{
  "num_hidden_layers": 17,
  "intermediate_size": 1216,
  "norm_place": "pre",
  "norm_eps": 1e-05,
  "positions": "rope",
  "tie_word_embeddings": false,
  "init_std_up": 0.0511,
  "lr_mult_o": 3.0,
  "beta1": 0.93,
  "max_grad_norm": 1.0,
  "warmup_steps": 200,
  "schedule": "wsd",
  "decay_shape": "cos",
  "batch_tokens": [65536, 131072],
  "train_tokens": 497200000
}
MLP neurons of a small language model. Each row is named by its layer, matrix (gate and up: input weights) and neuron, and shows model dimensions 112-207. Each number is 200 + 30 x the weight over its row's rms, rounded and kept within 0 to 999. A neuron's up and down rows have the sign that makes its largest values positive.
Before each neuron's rows, "fires after" lists the tokens most often just before its 100 highest values on Wikipedia text that the model never trained on.

fires after: " the", " in", "In"
L7.gate327,198,181,195,232,202,241,195,182,222,207,234,200,256,251,237,187,178,168,146,173,226,205,239,205,206,224,203,177,154,244,163,192,278,206,197,162,197,208,198,179,198,170,186,133,196,257,207,198,181,189,143,221,170,187,228,223,170,193,192,166,223,164,196,218,175,216,142,159,221,204,216,198,197,228,163,148,192,218,234,136,228,226,223,251,183,228,205,162,215,161,189,222,222,149,177,222
L7.up327,206,162,220,165,194,213,233,211,190,209,196,243,167,265,228,155,202,193,206,244,228,180,217,178,235,218,243,213,196,229,149,207,200,199,183,201,176,212,185,153,175,216,162,200,158,235,212,237,193,204,207,202,221,195,236,158,238,194,141,177,188,155,186,195,248,190,190,227,160,177,217,176,191,175,209,193,176,226,193,196,199,228,195,233,204,192,207,163,180,157,205,226,160,199,200,234

fires after: " the"
L12.gate577,191,214,185,141,180,219,178,180,216,201,200,144,206,226,210,232,136,190,183,150,197,154,190,198,233,214,178,191,192,179,179,174,183,198,230,168,205,217,210,216,173,178,178,228,222,208,193,216,164,223,156,134,157,195,192,200,135,147,211,244,176,192,219,198,171,183,192,232,230,200,165,190,276,232,220,206,202,187,177,207,188,189,236,191,202,195,177,128,175,165,170,233,223,214,250,198
L12.up577,241,195,202,196,179,188,191,207,263,189,228,214,200,184,224,172,170,215,193,207,191,189,241,220,226,233,191,232,234,156,184,164,235,206,193,218,207,215,173,235,181,219,131,288,197,233,222,259,230,211,220,160,198,179,196,214,258,167,186,198,214,208,193,195,159,164,217,199,137,211,179,183,217,144,197,202,207,166,183,241,224,195,181,213,221,205,190,165,197,187,202,193,210,240,164,153

fires after: " the", " The", " a", "|"
L3.gate277,165,125,187,199,222,256,234,262,200,228,242,163,166,157,198,233,199,172,236,169,232,258,165,222,196,242,169,161,252,198,188,152,220,176,219,183,203,239,203,202,208,235,186,248,167,176,192,165,214,182,184,169,172,239,147,162,242,215,192,196,160,218,237,246,173,213,217,158,171,172,214,185,158,170,161,228,245,226,186,241,198,201,195,196,238,163,224,165,218,199,165,233,194,195,225,248
L3.up277,217,205,166,192,210,193,225,159,214,222,183,234,245,201,170,227,176,178,228,210,217,181,178,165,167,203,182,247,189,147,210,276,198,198,180,223,158,254,166,191,190,206,210,228,195,204,189,146,147,240,208,178,230,194,248,197,181,211,164,210,209,184,265,190,201,209,220,163,200,205,266,189,178,155,204,243,212,261,210,177,181,190,208,184,191,136,218,232,209,195,221,299,184,128,225,198

fires after: "|", "-"
L7.gate1116,175,213,258,207,190,208,201,281,215,187,202,289,175,245,222,222,215,205,246,159,185,176,259,175,220,307,186,201,159,202,222,212,204,186,150,171,191,168,134,205,230,208,193,209,194,156,238,213,203,278,234,167,241,197,181,187,167,215,220,212,168,167,173,190,163,217,182,191,200,158,182,224,220,189,181,249,167,219,186,173,200,190,206,207,237,215,185,240,167,175,245,262,170,198,259,211
L7.up1116,196,152,195,221,176,199,224,206,232,141,214,145,158,145,267,194,188,198,269,163,156,235,151,178,209,212,242,225,174,216,167,166,207,194,232,171,201,256,218,211,187,246,227,208,206,150,217,178,200,181,201,184,169,232,188,209,219,188,216,217,164,246,179,183,209,262,195,196,240,211,218,209,244,211,172,162,231,175,170,229,160,217,181,206,158,176,166,201,190,213,201,212,207,217,274,197

fires after: "\n\n"
L4.gate206,204,231,157,198,216,219,185,175,178,187,203,182,222,247,185,206,199,186,214,199,239,163,183,197,223,235,133,173,122,193,189,220,155,171,176,230,198,212,178,223,233,195,184,272,199,170,209,172,116,175,243,200,127,226,217,202,202,224,208,186,158,201,183,186,220,203,168,203,197,212,215,196,169,220,210,206,246,150,229,201,202,224,196,232,180,146,188,203,237,195,181,238,179,152,231,177
L4.up206,230,213,141,243,226,268,182,183,216,197,237,220,214,172,180,214,190,175,241,224,145,208,185,187,232,192,188,195,211,176,226,160,266,166,218,167,201,157,206,235,201,123,216,209,230,202,221,258,139,197,241,190,215,155,247,207,188,124,127,222,241,187,228,180,164,214,170,235,200,191,227,182,186,214,202,212,185,223,184,231,245,179,196,227,246,255,206,195,204,194,198,232,140,176,237,201

fires after: " in", "mo", "In", " Pan", " (", " In"
L7.gate346,190,119,139,164,174,198,191,190,190,221,202,183,257,172,212,194,220,228,246,183,187,157,221,188,212,202,247,177,204,192,156,232,214,169,213,124,158,184,227,169,174,196,198,208,137,239,192,228,187,207,155,217,197,171,236,197,198,204,202,133,142,186,208,170,210,211,152,220,187,218,235,177,171,169,231,182,158,144,199,238,174,166,176,228,238,157,219,187,258,218,169,183,214,201,239,228
L7.up346,254,135,217,196,172,203,201,194,175,154,161,221,183,196,227,214,204,225,155,231,201,220,285,157,189,176,211,230,178,211,189,226,253,261,205,205,175,213,221,232,189,151,187,171,194,229,192,235,171,200,173,183,194,161,234,148,272,237,186,180,187,195,220,151,215,210,138,220,169,173,214,263,165,257,219,172,231,201,209,129,170,206,227,130,183,200,184,258,171,186,191,171,166,196,201,210

fires after: " the", " The", "The"
L3.gate588,231,209,197,204,227,210,241,219,196,218,219,225,210,237,241,239,177,177,169,167,186,206,245,216,212,220,215,170,178,201,227,108,224,226,188,161,195,208,177,192,151,255,162,196,190,214,188,163,223,223,212,221,150,214,181,198,175,226,137,173,190,163,187,171,194,209,139,186,189,149,197,213,193,178,184,201,149,185,247,237,142,201,185,169,195,176,195,167,225,175,186,212,189,210,192,193
L3.up588,220,205,212,227,207,252,262,179,220,262,206,201,242,205,228,198,205,184,201,182,178,240,248,212,193,185,174,212,175,155,194,148,239,234,173,174,203,200,236,226,166,227,165,180,193,195,149,196,201,151,201,209,242,161,216,252,213,230,161,194,149,108,171,187,176,223,178,180,186,178,181,185,244,189,163,210,230,142,215,200,167,174,228,169,192,178,178,178,242,196,169,196,179,143,146,204

fires after: ",", " 16"
L14.gate13,254,208,228,188,184,185,174,168,200,172,173,240,229,177,207,191,203,205,221,213,183,223,138,252,180,200,243,170,194,244,243,173,221,215,141,206,175,184,211,218,215,203,202,218,186,176,211,144,192,186,198,148,179,192,159,255,216,216,171,235,155,167,207,165,209,220,163,191,163,196,189,276,164,226,166,199,236,246,193,203,230,203,193,190,255,213,205,202,193,205,222,167,229,226,170,145
L14.up13,211,199,198,193,161,155,150,137,182,171,176,204,190,207,229,224,196,229,175,160,221,203,132,212,172,199,165,216,102,226,245,249,197,181,187,227,234,212,180,196,220,221,200,242,237,225,182,150,176,167,200,171,149,218,201,275,174,191,198,221,178,216,201,165,177,154,170,180,207,252,208,257,204,241,197,176,208,201,216,233,185,198,223,230,253,201,223,245,179,190,203,201,167,237,231,163

fires after: " the", " The", " pos", "[", "-", "The"
L4.gate599,205,225,157,165,178,193,215,240,178,173,199,228,209,250,225,230,182,210,206,171,207,207,177,241,182,184,193,175,225,240,183,237,260,203,148,169,175,195,175,175,205,202,186,162,176,166,211,169,214,266,206,176,191,179,200,183,203,235,219,179,229,223,265,200,160,220,173,169,174,228,196,186,215,201,181,192,187,206,172,202,190,162,212,266,205,218,200,155,225,202,212,198,183,200,180,218
L4.up599,239,251,193,170,191,179,169,200,182,229,182,259,142,194,213,239,222,199,167,199,164,191,154,188,204,153,215,204,210,203,201,156,229,190,183,187,141,248,149,196,210,185,216,194,226,175,173,208,159,265,221,159,160,244,229,189,201,259,192,163,160,211,196,206,220,196,190,198,146,183,203,203,222,199,221,213,195,160,194,187,187,186,237,254,185,206,186,231,200,164,132,162,156,175,201,179

fires after: "\n\n"
L14.gate681,227,246,186,198,232,220,204,225,191,208,176,197,205,192,174,225,178,171,176,244,242,201,196,172,190,181,194,169,169,134,244,230,200,180,166,178,143,168,142,196,227,168,182,210,221,232,130,172,165,204,205,162,238,220,223,214,234,208,223,249,199,182,194,250,201,230,185,170,188,214,192,203,156,218,138,173,203,192,186,187,156,196,147,253,282,230,188,180,198,144,218,191,164,163,201,236
L14.up681,214,214,156,219,193,205,167,191,260,171,134,156,156,212,162,192,239,169,185,216,240,228,195,201,186,238,216,222,173,204,150,234,226,214,244,192,184,172,186,225,215,152,182,214,220,211,249,236,139,189,160,255,216,180,213,177,205,216,209,242,229,179,199,206,179,217,180,196,181,127,232,216,219,225,242,142,189,178,196,182,271,198,183,197,179,193,180,190,210,178,200,181,172,152,204,255

fires after: " the", " a", " The", "ed", "-"
L3.gate1048,192,212,209,170,240,184,204,223,245,237,176,209,221,181,217,258,198,210,247,188,216,179,203,249,199,193,147,217,193,157,155,169,188,192,247,188,200,172,234,239,189,153,269,207,232,195,197,165,216,251,194,166,174,246,206,163,247,207,152,157,187,177,177,250,184,203,166,154,236,224,222,218,227,237,208,194,184,249,155,230,184,191,127,168,259,137,268,185,166,186,161,222,217,240,216,206
L3.up1048,204,201,155,190,261,170,141,249,180,161,243,245,160,157,229,206,145,203,191,198,221,214,204,217,218,177,233,197,161,149,195,229,247,182,174,160,175,208,143,163,192,211,201,191,185,170,234,213,175,226,189,195,245,154,127,232,185,200,217,176,185,148,213,227,160,179,196,196,212,169,223,200,242,214,211,205,203,163,206,185,124,187,274,231,209,213,177,202,200,233,172,203,183,207,244,212

fires after: "|", "-"
L10.gate1212,234,204,240,186,178,135,290,231,267,241,235,277,153,207,197,166,201,195,210,159,157,187,190,197,166,189,217,176,176,202,219,233,224,188,157,212,235,232,192,179,174,197,226,253,175,179,200,218,147,230,221,188,205,214,201,189,169,204,137,240,219,188,202,208,208,174,183,148,166,185,185,202,215,219,162,201,194,221,152,169,189,195,195,203,208,208,196,222,204,190,153,253,273,161,234,176
L10.up1212,190,239,226,235,167,181,169,207,214,259,247,187,162,192,178,191,180,209,194,148,179,199,225,207,202,181,230,196,146,232,181,194,215,206,208,167,206,202,197,210,204,203,245,205,196,239,187,196,210,230,223,166,193,197,224,153,167,195,189,180,157,120,172,209,239,252,164,179,206,233,181,216,202,182,200,209,222,188,216,170,187,220,191,218,160,202,181,171,173,215,199,175,159,195,241,267

fires after: "\n\n", "\n", ".", " ("
L7.gate963,275,178,220,148,197,193,258,236,188,199,175,155,230,125,184,177,135,164,168,206,156,218,205,248,232,184,195,188,199,228,164,206,194,167,156,149,169,231,195,175,188,168,189,193,157,193,217,191,228,180,197,141,171,266,199,213,201,225,196,230,205,116,229,221,177,159,207,179,189,218,192,203,192,214,159,178,180,172,218,210,192,212,225,181,203,149,187,218,246,182,139,152,201,170,205,187
L7.up963,244,167,252,268,199,243,208,223,190,170,214,221,185,144,210,189,231,166,187,220,235,164,216,218,171,201,202,184,226,212,228,199,199,237,260,191,192,221,219,192,166,229,234,184,175,208,164,229,230,196,156,191,263,201,184,246,246,236,201,242,279,165,155,189,160,221,195,204,243,224,207,164,144,205,182,145,204,196,194,205,169,215,181,194,220,166,219,163,197,230,156,249,180,173,220,239

fires after: "\n\n", ".", "\n"
L7.gate500,252,172,203,185,211,165,183,190,165,185,230,208,177,219,183,233,185,202,213,208,188,262,214,226,223,249,192,158,211,238,199,205,199,217,214,189,238,201,212,153,205,253,204,229,237,201,186,144,199,216,236,232,254,190,217,292,174,176,220,179,172,149,160,198,263,173,197,261,174,227,177,211,199,237,233,165,197,207,189,216,211,238,262,200,197,191,181,172,229,165,189,147,203,200,190,211
L7.up500,149,195,173,205,194,227,203,168,227,167,195,200,143,226,185,225,204,198,205,238,195,239,247,215,190,220,210,222,145,185,177,135,155,217,212,229,174,174,218,182,206,173,209,244,212,150,192,168,188,220,204,210,250,150,193,193,180,221,232,222,168,156,153,123,187,158,165,245,223,247,148,205,249,201,209,190,224,178,179,249,199,207,216,189,223,163,190,162,196,192,190,236,168,184,230,242

fires after: "\n\n"
L7.gate505,198,207,184,263,182,212,252,211,184,213,155,194,227,199,155,216,187,179,256,174,208,184,167,212,263,172,259,199,178,169,254,204,193,232,175,209,189,209,204,205,202,187,222,234,214,208,203,209,210,210,180,228,211,223,185,206,229,217,225,199,196,188,226,228,191,165,215,214,199,183,222,197,140,215,227,167,207,178,201,150,227,197,194,200,219,204,216,184,217,146,250,179,200,203,207,168
L7.up505,218,155,149,221,160,230,138,253,193,246,124,203,187,187,236,205,221,235,179,191,179,167,229,185,200,192,193,186,197,243,154,128,182,229,225,180,235,205,191,203,178,184,174,229,279,263,197,228,246,169,234,187,209,195,171,186,184,169,261,231,208,198,198,201,183,218,228,205,202,149,217,205,224,252,203,170,196,237,266,171,222,201,150,179,219,226,205,219,208,188,186,206,195,150,175,184

fires after: " |", ".", "|", " -", "=", ";"
L14.gate901,185,193,207,188,207,142,198,151,187,171,222,220,195,194,193,192,153,172,171,206,199,219,181,186,225,182,188,186,210,157,167,198,182,191,174,173,222,212,188,179,231,159,195,224,149,248,228,185,242,170,249,228,175,178,185,174,224,192,166,229,214,161,221,180,146,171,196,267,211,229,227,243,176,227,202,141,176,188,141,196,246,222,231,210,169,221,189,211,161,155,226,229,204,172,115,220
L14.up901,212,176,234,151,147,225,168,189,178,182,230,164,176,216,178,208,218,153,222,218,173,233,197,180,204,215,226,195,227,199,192,173,215,205,213,222,188,210,171,169,208,225,217,184,234,231,206,188,219,256,179,213,197,239,158,163,175,109,202,199,237,202,177,244,201,187,142,181,198,220,151,224,243,197,210,182,187,185,157,221,194,155,171,204,208,236,205,214,241,194,217,196,248,240,204,195

fires after: "=", ",", " =", "."
L7.gate1031,220,157,241,174,162,186,174,210,172,222,216,271,188,205,223,208,209,246,260,169,248,170,174,199,224,200,220,174,263,237,205,160,238,251,131,224,200,231,205,192,205,304,139,209,150,226,170,190,178,179,176,200,238,177,191,246,174,206,179,211,163,227,225,256,215,270,201,202,207,222,175,200,175,207,202,189,233,219,195,208,201,170,209,182,217,228,180,209,229,206,210,165,189,214,179,225
L7.up1031,216,221,188,241,218,209,161,204,178,278,201,218,143,204,211,190,192,224,233,221,200,156,142,218,161,190,226,227,222,220,251,205,263,206,189,155,228,217,180,145,225,230,239,197,187,218,163,201,209,177,229,189,191,197,180,274,193,220,231,192,226,215,193,217,202,210,146,183,202,193,188,175,251,252,225,211,231,200,187,164,199,205,205,199,186,185,113,237,202,244,176,194,211,222,123,193

fires after: "-", "|", " he"
L10.gate384,228,146,189,186,142,219,188,177,146,192,258,264,172,216,191,194,192,218,195,219,205,250,248,233,146,213,213,186,159,172,245,226,171,222,207,195,171,153,165,197,267,248,223,177,196,190,186,276,206,163,196,168,279,213,241,202,192,175,202,123,172,191,199,192,246,143,223,221,171,222,175,138,182,191,204,210,198,205,183,232,211,227,185,133,211,219,199,187,223,185,244,168,139,182,198,130
L10.up384,230,203,244,216,181,213,232,205,208,150,198,180,192,217,242,269,215,190,150,267,183,166,184,208,150,180,199,170,205,177,190,196,205,159,158,171,221,224,182,199,203,146,198,176,185,221,202,194,203,211,201,203,188,260,149,251,206,181,203,175,245,222,224,212,226,262,205,127,193,177,177,186,208,205,214,209,224,202,154,221,176,196,190,173,215,265,204,178,195,213,212,243,225,177,213,199

fires after: " |", "|", "."
L14.gate408,215,171,214,187,205,187,190,257,142,178,198,205,176,192,192,216,265,207,208,206,232,211,255,190,250,224,160,164,185,231,228,193,239,132,190,192,234,199,204,180,237,185,209,216,146,240,206,203,197,211,240,254,178,197,191,195,188,186,164,222,229,268,142,184,148,193,202,189,188,154,168,223,193,200,155,141,200,229,172,194,186,196,178,218,192,287,173,162,166,189,188,236,210,174,250,260
L14.up408,197,192,223,195,245,197,213,167,241,234,219,177,204,171,221,270,206,196,180,182,181,249,163,200,161,160,207,249,177,193,193,220,181,228,194,181,182,246,260,211,214,208,193,158,242,276,146,202,205,154,219,219,208,184,213,207,195,237,216,256,211,210,189,189,201,223,213,180,216,208,229,222,226,256,197,211,204,236,241,154,193,266,178,188,175,211,162,191,214,145,206,184,155,195,164,211

fires after: " |", " the", " At", " to"
L7.gate813,154,180,186,192,224,193,190,181,170,210,218,187,184,186,167,205,218,193,237,142,171,202,183,212,179,233,142,173,218,206,169,279,239,214,200,221,219,150,260,204,241,181,221,183,230,244,142,219,181,201,173,220,232,264,181,214,188,141,234,205,206,222,229,185,220,229,187,214,201,167,188,179,257,214,219,221,136,154,230,157,237,205,253,168,201,172,213,231,194,192,195,209,196,142,190,204
L7.up813,185,174,216,171,183,216,205,215,210,179,183,236,159,157,158,245,186,200,204,203,215,149,164,190,200,215,219,167,195,179,170,201,233,181,102,199,192,241,206,219,178,194,162,239,186,185,185,214,218,202,195,195,168,216,198,206,234,215,201,245,183,200,151,247,190,223,180,180,144,267,249,209,191,258,177,195,208,152,163,193,201,215,182,113,190,203,198,138,149,213,228,232,192,226,206,155

fires after: " the", " an", " The", " my", " a"
L3.gate342,206,242,146,198,232,186,216,249,214,185,210,225,203,188,195,242,220,212,197,218,187,217,183,210,208,205,217,224,142,238,203,232,170,231,216,171,230,211,223,190,200,111,205,199,192,228,212,172,204,146,185,148,175,222,168,218,224,214,232,194,149,176,189,211,174,222,249,120,191,202,195,174,195,158,177,172,207,210,226,209,188,170,202,185,198,175,209,161,205,199,195,134,163,159,198,224
L3.up342,199,174,205,225,209,150,204,237,165,247,171,273,154,189,177,218,209,158,239,224,232,195,195,157,213,206,205,193,157,248,220,194,171,229,164,190,140,211,256,173,225,210,195,145,188,206,211,202,214,132,165,147,204,198,179,196,159,201,240,156,171,190,226,144,168,150,229,159,213,185,223,184,196,219,192,177,216,182,205,253,158,187,224,137,204,226,268,173,232,191,200,154,224,204,198,175

fires after: "\n\n", "="
L7.gate38,172,190,199,182,186,186,193,184,303,196,241,213,206,206,246,234,202,228,204,252,245,266,179,188,227,216,178,204,105,197,211,187,249,170,204,224,209,211,208,181,207,164,223,270,279,233,262,158,174,166,178,210,227,146,190,238,219,159,186,202,132,229,180,225,220,205,168,234,218,179,209,201,173,241,190,219,190,201,203,221,195,187,204,194,206,180,202,215,226,194,187,244,230,220,158,188
L7.up38,204,186,251,194,144,204,206,184,212,183,210,240,215,195,198,136,216,246,172,215,239,225,226,222,186,239,175,197,134,177,224,207,201,178,146,262,191,206,232,152,196,179,225,191,243,184,153,200,212,215,180,220,229,134,179,214,183,218,181,234,156,185,172,243,163,192,166,237,275,192,220,194,200,229,246,197,204,210,242,210,159,217,183,222,194,127,225,199,164,202,134,213,191,180,190,213

fires after: " |", "On", " on", " On", ":", "\n\n"
L12.gate317,201,208,190,214,227,202,247,194,196,159,228,239,206,135,183,212,180,208,181,164,180,191,209,240,226,142,189,211,214,145,214,136,194,228,181,179,179,216,219,175,120,175,202,193,221,166,180,236,180,164,225,180,205,225,182,230,173,198,173,186,235,204,180,180,196,195,236,182,183,240,226,217,200,210,225,190,211,213,194,177,227,207,185,197,184,245,228,210,194,202,178,192,218,190,192,236
L12.up317,202,161,208,255,177,219,256,227,236,178,205,216,162,154,189,185,218,149,215,184,227,225,214,254,160,179,259,266,192,223,235,159,186,235,230,227,202,175,214,197,187,130,159,239,243,217,235,218,221,179,249,202,148,197,138,181,212,239,201,165,259,182,235,191,220,242,183,191,227,206,204,181,217,220,201,151,216,197,164,189,177,192,227,175,224,199,212,240,170,200,206,191,251,171,162,198

fires after: "-", " El", " A", "|", " per", " ant"
L3.gate50,239,235,175,186,186,183,197,166,177,210,205,242,212,192,190,228,252,233,165,232,207,189,198,204,136,187,188,184,173,214,166,193,181,235,284,178,218,240,189,182,201,178,175,236,206,233,229,268,170,254,171,152,252,222,195,232,160,177,163,183,171,202,189,164,182,215,165,211,228,209,197,144,167,171,193,188,242,216,160,142,189,191,193,157,219,247,207,193,198,177,194,188,173,212,219,150
L3.up50,185,221,230,142,234,187,207,248,206,200,190,176,173,222,206,211,225,224,141,222,192,226,201,261,126,225,176,228,232,174,192,212,167,172,268,194,189,202,239,205,225,237,169,221,171,232,242,237,167,254,173,180,236,220,206,200,238,158,193,148,217,204,217,190,154,192,209,153,198,185,215,155,209,215,229,189,212,224,218,170,190,242,183,193,208,207,190,198,133,151,205,210,148,207,221,166

fires after: " of", ".", " in", " for", ","
L7.gate366,237,208,249,182,163,177,202,222,206,208,193,222,195,169,206,176,284,236,202,195,195,179,181,174,163,258,175,211,187,181,200,180,203,196,174,184,208,178,178,184,177,255,196,196,192,224,217,184,220,246,220,179,210,160,200,220,149,227,176,173,200,179,253,248,219,145,226,166,154,215,195,269,215,247,214,231,206,200,158,181,249,210,245,263,269,219,114,220,180,209,243,242,223,200,214,180
L7.up366,212,205,243,206,193,141,215,140,185,257,160,238,262,241,218,214,228,214,226,221,182,205,228,158,231,189,233,170,169,176,207,212,234,171,206,179,236,193,207,213,245,140,208,218,182,193,182,183,254,208,264,209,184,190,185,234,220,220,216,199,179,181,239,227,224,143,154,187,216,195,215,218,181,210,130,187,212,244,208,187,248,241,202,221,203,178,246,201,179,211,177,163,197,186,221,171

fires after: " a", " the", " his", " this"
L4.gate924,220,206,175,210,239,267,156,171,211,186,154,208,262,194,210,214,198,200,212,175,198,159,166,234,245,181,203,188,218,202,235,233,131,244,153,133,210,183,206,197,221,165,241,257,197,190,189,197,158,226,244,271,186,159,170,183,201,165,212,202,168,195,200,260,170,186,197,201,244,183,222,189,203,183,174,170,213,166,235,203,199,252,237,216,250,217,224,167,199,170,204,249,207,199,170,135
L4.up924,178,169,198,238,139,197,198,191,237,233,183,197,177,165,199,217,185,214,240,184,223,232,244,191,196,184,238,197,186,185,185,186,190,223,187,196,228,210,183,178,247,137,194,191,170,237,214,185,200,200,180,218,240,178,195,222,180,192,236,170,223,190,226,192,151,200,207,177,241,209,178,171,211,248,155,259,241,199,212,265,160,217,209,205,221,219,243,170,205,208,193,185,192,171,205,194

fires after: " the"
L4.gate597,212,197,191,161,176,245,172,171,246,178,177,187,240,192,207,239,148,146,209,195,252,189,191,244,198,196,230,238,218,202,195,230,190,231,191,218,223,200,215,208,275,245,181,193,200,219,198,198,198,135,204,209,149,252,113,202,168,196,216,180,199,216,184,243,192,178,124,185,208,132,206,208,225,211,202,210,167,170,210,185,181,180,275,236,216,205,226,160,190,195,203,219,224,186,159,191
L4.up597,219,181,190,163,226,233,208,226,249,207,159,256,212,181,232,206,176,156,211,201,237,222,188,246,181,238,229,221,190,202,241,152,292,183,206,248,224,210,233,226,227,183,208,243,194,233,172,198,170,215,175,169,190,239,145,206,228,217,184,207,177,203,172,203,142,168,153,193,177,189,186,206,208,219,188,161,182,186,208,188,206,196,159,239,206,217,226,207,182,229,158,258,185,181,165,208

fires after: " |", "idi", " O", "|", "nu"
L12.gate516,186,167,170,247,186,203,174,236,221,205,271,154,185,143,205,169,218,198,193,239,153,204,258,197,203,185,241,194,172,191,205,229,171,181,218,200,214,187,192,254,198,191,239,278,218,134,195,174,205,209,215,140,221,179,186,280,223,176,200,181,224,176,225,178,211,221,276,188,212,205,207,204,209,191,196,147,216,181,216,199,185,196,182,266,204,191,172,228,229,192,199,207,217,187,241,160
L12.up516,200,229,207,248,183,270,237,180,195,229,237,194,243,214,167,250,193,247,241,204,179,171,159,242,184,186,251,194,165,227,184,194,214,208,191,239,237,195,234,160,222,219,172,180,246,166,145,151,231,196,186,214,203,192,197,167,200,222,219,231,212,184,175,151,205,266,196,192,194,197,134,197,170,205,214,243,196,189,180,170,185,236,216,205,178,200,132,214,282,166,182,201,178,197,220,195

fires after: "\n\n"
L14.gate238,197,250,215,159,256,196,173,218,150,208,191,210,235,166,159,237,146,229,235,248,184,291,164,169,204,169,178,168,232,225,213,190,225,215,183,142,222,208,195,228,163,208,200,173,199,177,196,209,261,180,176,197,182,212,253,249,187,201,201,213,245,181,166,190,176,197,206,188,217,178,204,276,188,256,177,184,189,177,174,195,272,220,222,184,190,209,193,168,187,190,190,223,207,187,240,175
L14.up238,183,242,175,187,192,182,228,209,196,163,137,212,161,199,162,172,241,187,210,217,194,218,177,182,240,185,249,205,205,194,194,223,166,214,207,202,216,173,182,204,232,194,183,210,274,179,165,186,174,215,249,265,282,199,162,164,213,218,258,193,224,277,193,201,167,188,224,191,205,229,235,214,213,202,202,196,170,179,193,171,239,193,180,175,176,201,199,174,217,165,172,224,217,122,191,217

fires after: " |", "|", " to", " Location"
L12.gate732,207,220,235,260,186,186,187,196,189,168,196,222,219,216,188,157,197,200,213,203,249,211,227,234,198,204,172,151,246,210,167,212,213,148,167,248,256,182,184,185,212,186,231,193,138,233,213,189,273,209,217,194,245,262,174,209,199,161,254,194,192,162,179,202,242,190,238,239,228,231,179,235,227,205,186,144,189,227,159,236,187,197,238,182,148,194,213,189,223,229,187,197,225,188,245,74
L12.up732,206,227,243,162,219,201,151,191,190,163,184,214,235,181,167,169,200,216,220,226,197,215,250,189,199,182,212,192,210,204,176,184,176,206,206,221,179,216,181,201,204,209,210,210,235,218,207,217,184,214,197,173,192,165,165,223,235,204,202,174,206,198,204,221,200,218,200,189,242,174,199,157,209,185,225,199,225,193,201,219,183,247,200,198,228,199,186,269,183,219,175,156,225,212,227,165

fires after: " on", " |", " On", "On", " the", " ("
L12.gate943,235,252,219,213,200,208,190,192,240,202,185,182,220,157,175,225,167,177,190,268,173,236,202,227,195,215,229,210,243,122,219,154,244,216,184,227,225,214,225,240,201,246,197,169,133,169,223,214,167,205,202,233,168,226,185,177,201,198,214,201,198,195,187,203,218,173,196,232,168,237,190,210,194,201,191,179,213,211,170,222,257,142,162,189,207,208,246,161,215,173,223,212,232,158,166,251
L12.up943,220,203,203,261,204,176,251,244,255,215,185,239,265,174,193,203,206,161,182,185,238,160,200,262,215,206,186,237,167,173,190,240,167,182,188,248,206,124,189,237,212,123,206,195,182,217,167,149,203,173,175,182,180,197,152,222,203,200,192,266,189,232,183,210,191,228,199,207,199,159,137,195,215,243,214,230,208,167,170,196,219,225,190,208,206,195,243,258,258,178,225,200,177,209,240,116

fires after: " |", "|", "=", "\n\n", ";", "."
L3.gate1056,199,244,236,229,224,166,181,234,201,245,204,216,191,179,190,166,129,163,259,142,222,206,200,207,191,199,173,231,170,187,176,198,177,228,151,158,167,217,208,180,191,207,233,187,193,163,209,206,188,167,192,235,171,237,155,212,179,152,204,238,215,139,254,208,167,186,213,168,180,214,216,207,206,208,125,190,204,243,201,206,195,210,249,207,172,205,178,196,274,208,170,222,201,174,196,169
L3.up1056,199,214,221,269,211,195,141,209,213,165,190,246,190,229,193,209,192,212,242,197,224,203,233,185,254,214,187,200,201,243,118,180,199,225,211,251,215,241,224,179,210,222,171,273,184,213,247,164,144,175,219,291,216,210,208,231,266,142,248,205,212,177,226,225,234,188,173,183,193,225,174,202,216,255,220,120,190,175,159,250,205,218,193,226,224,222,207,193,273,274,204,208,210,196,227,197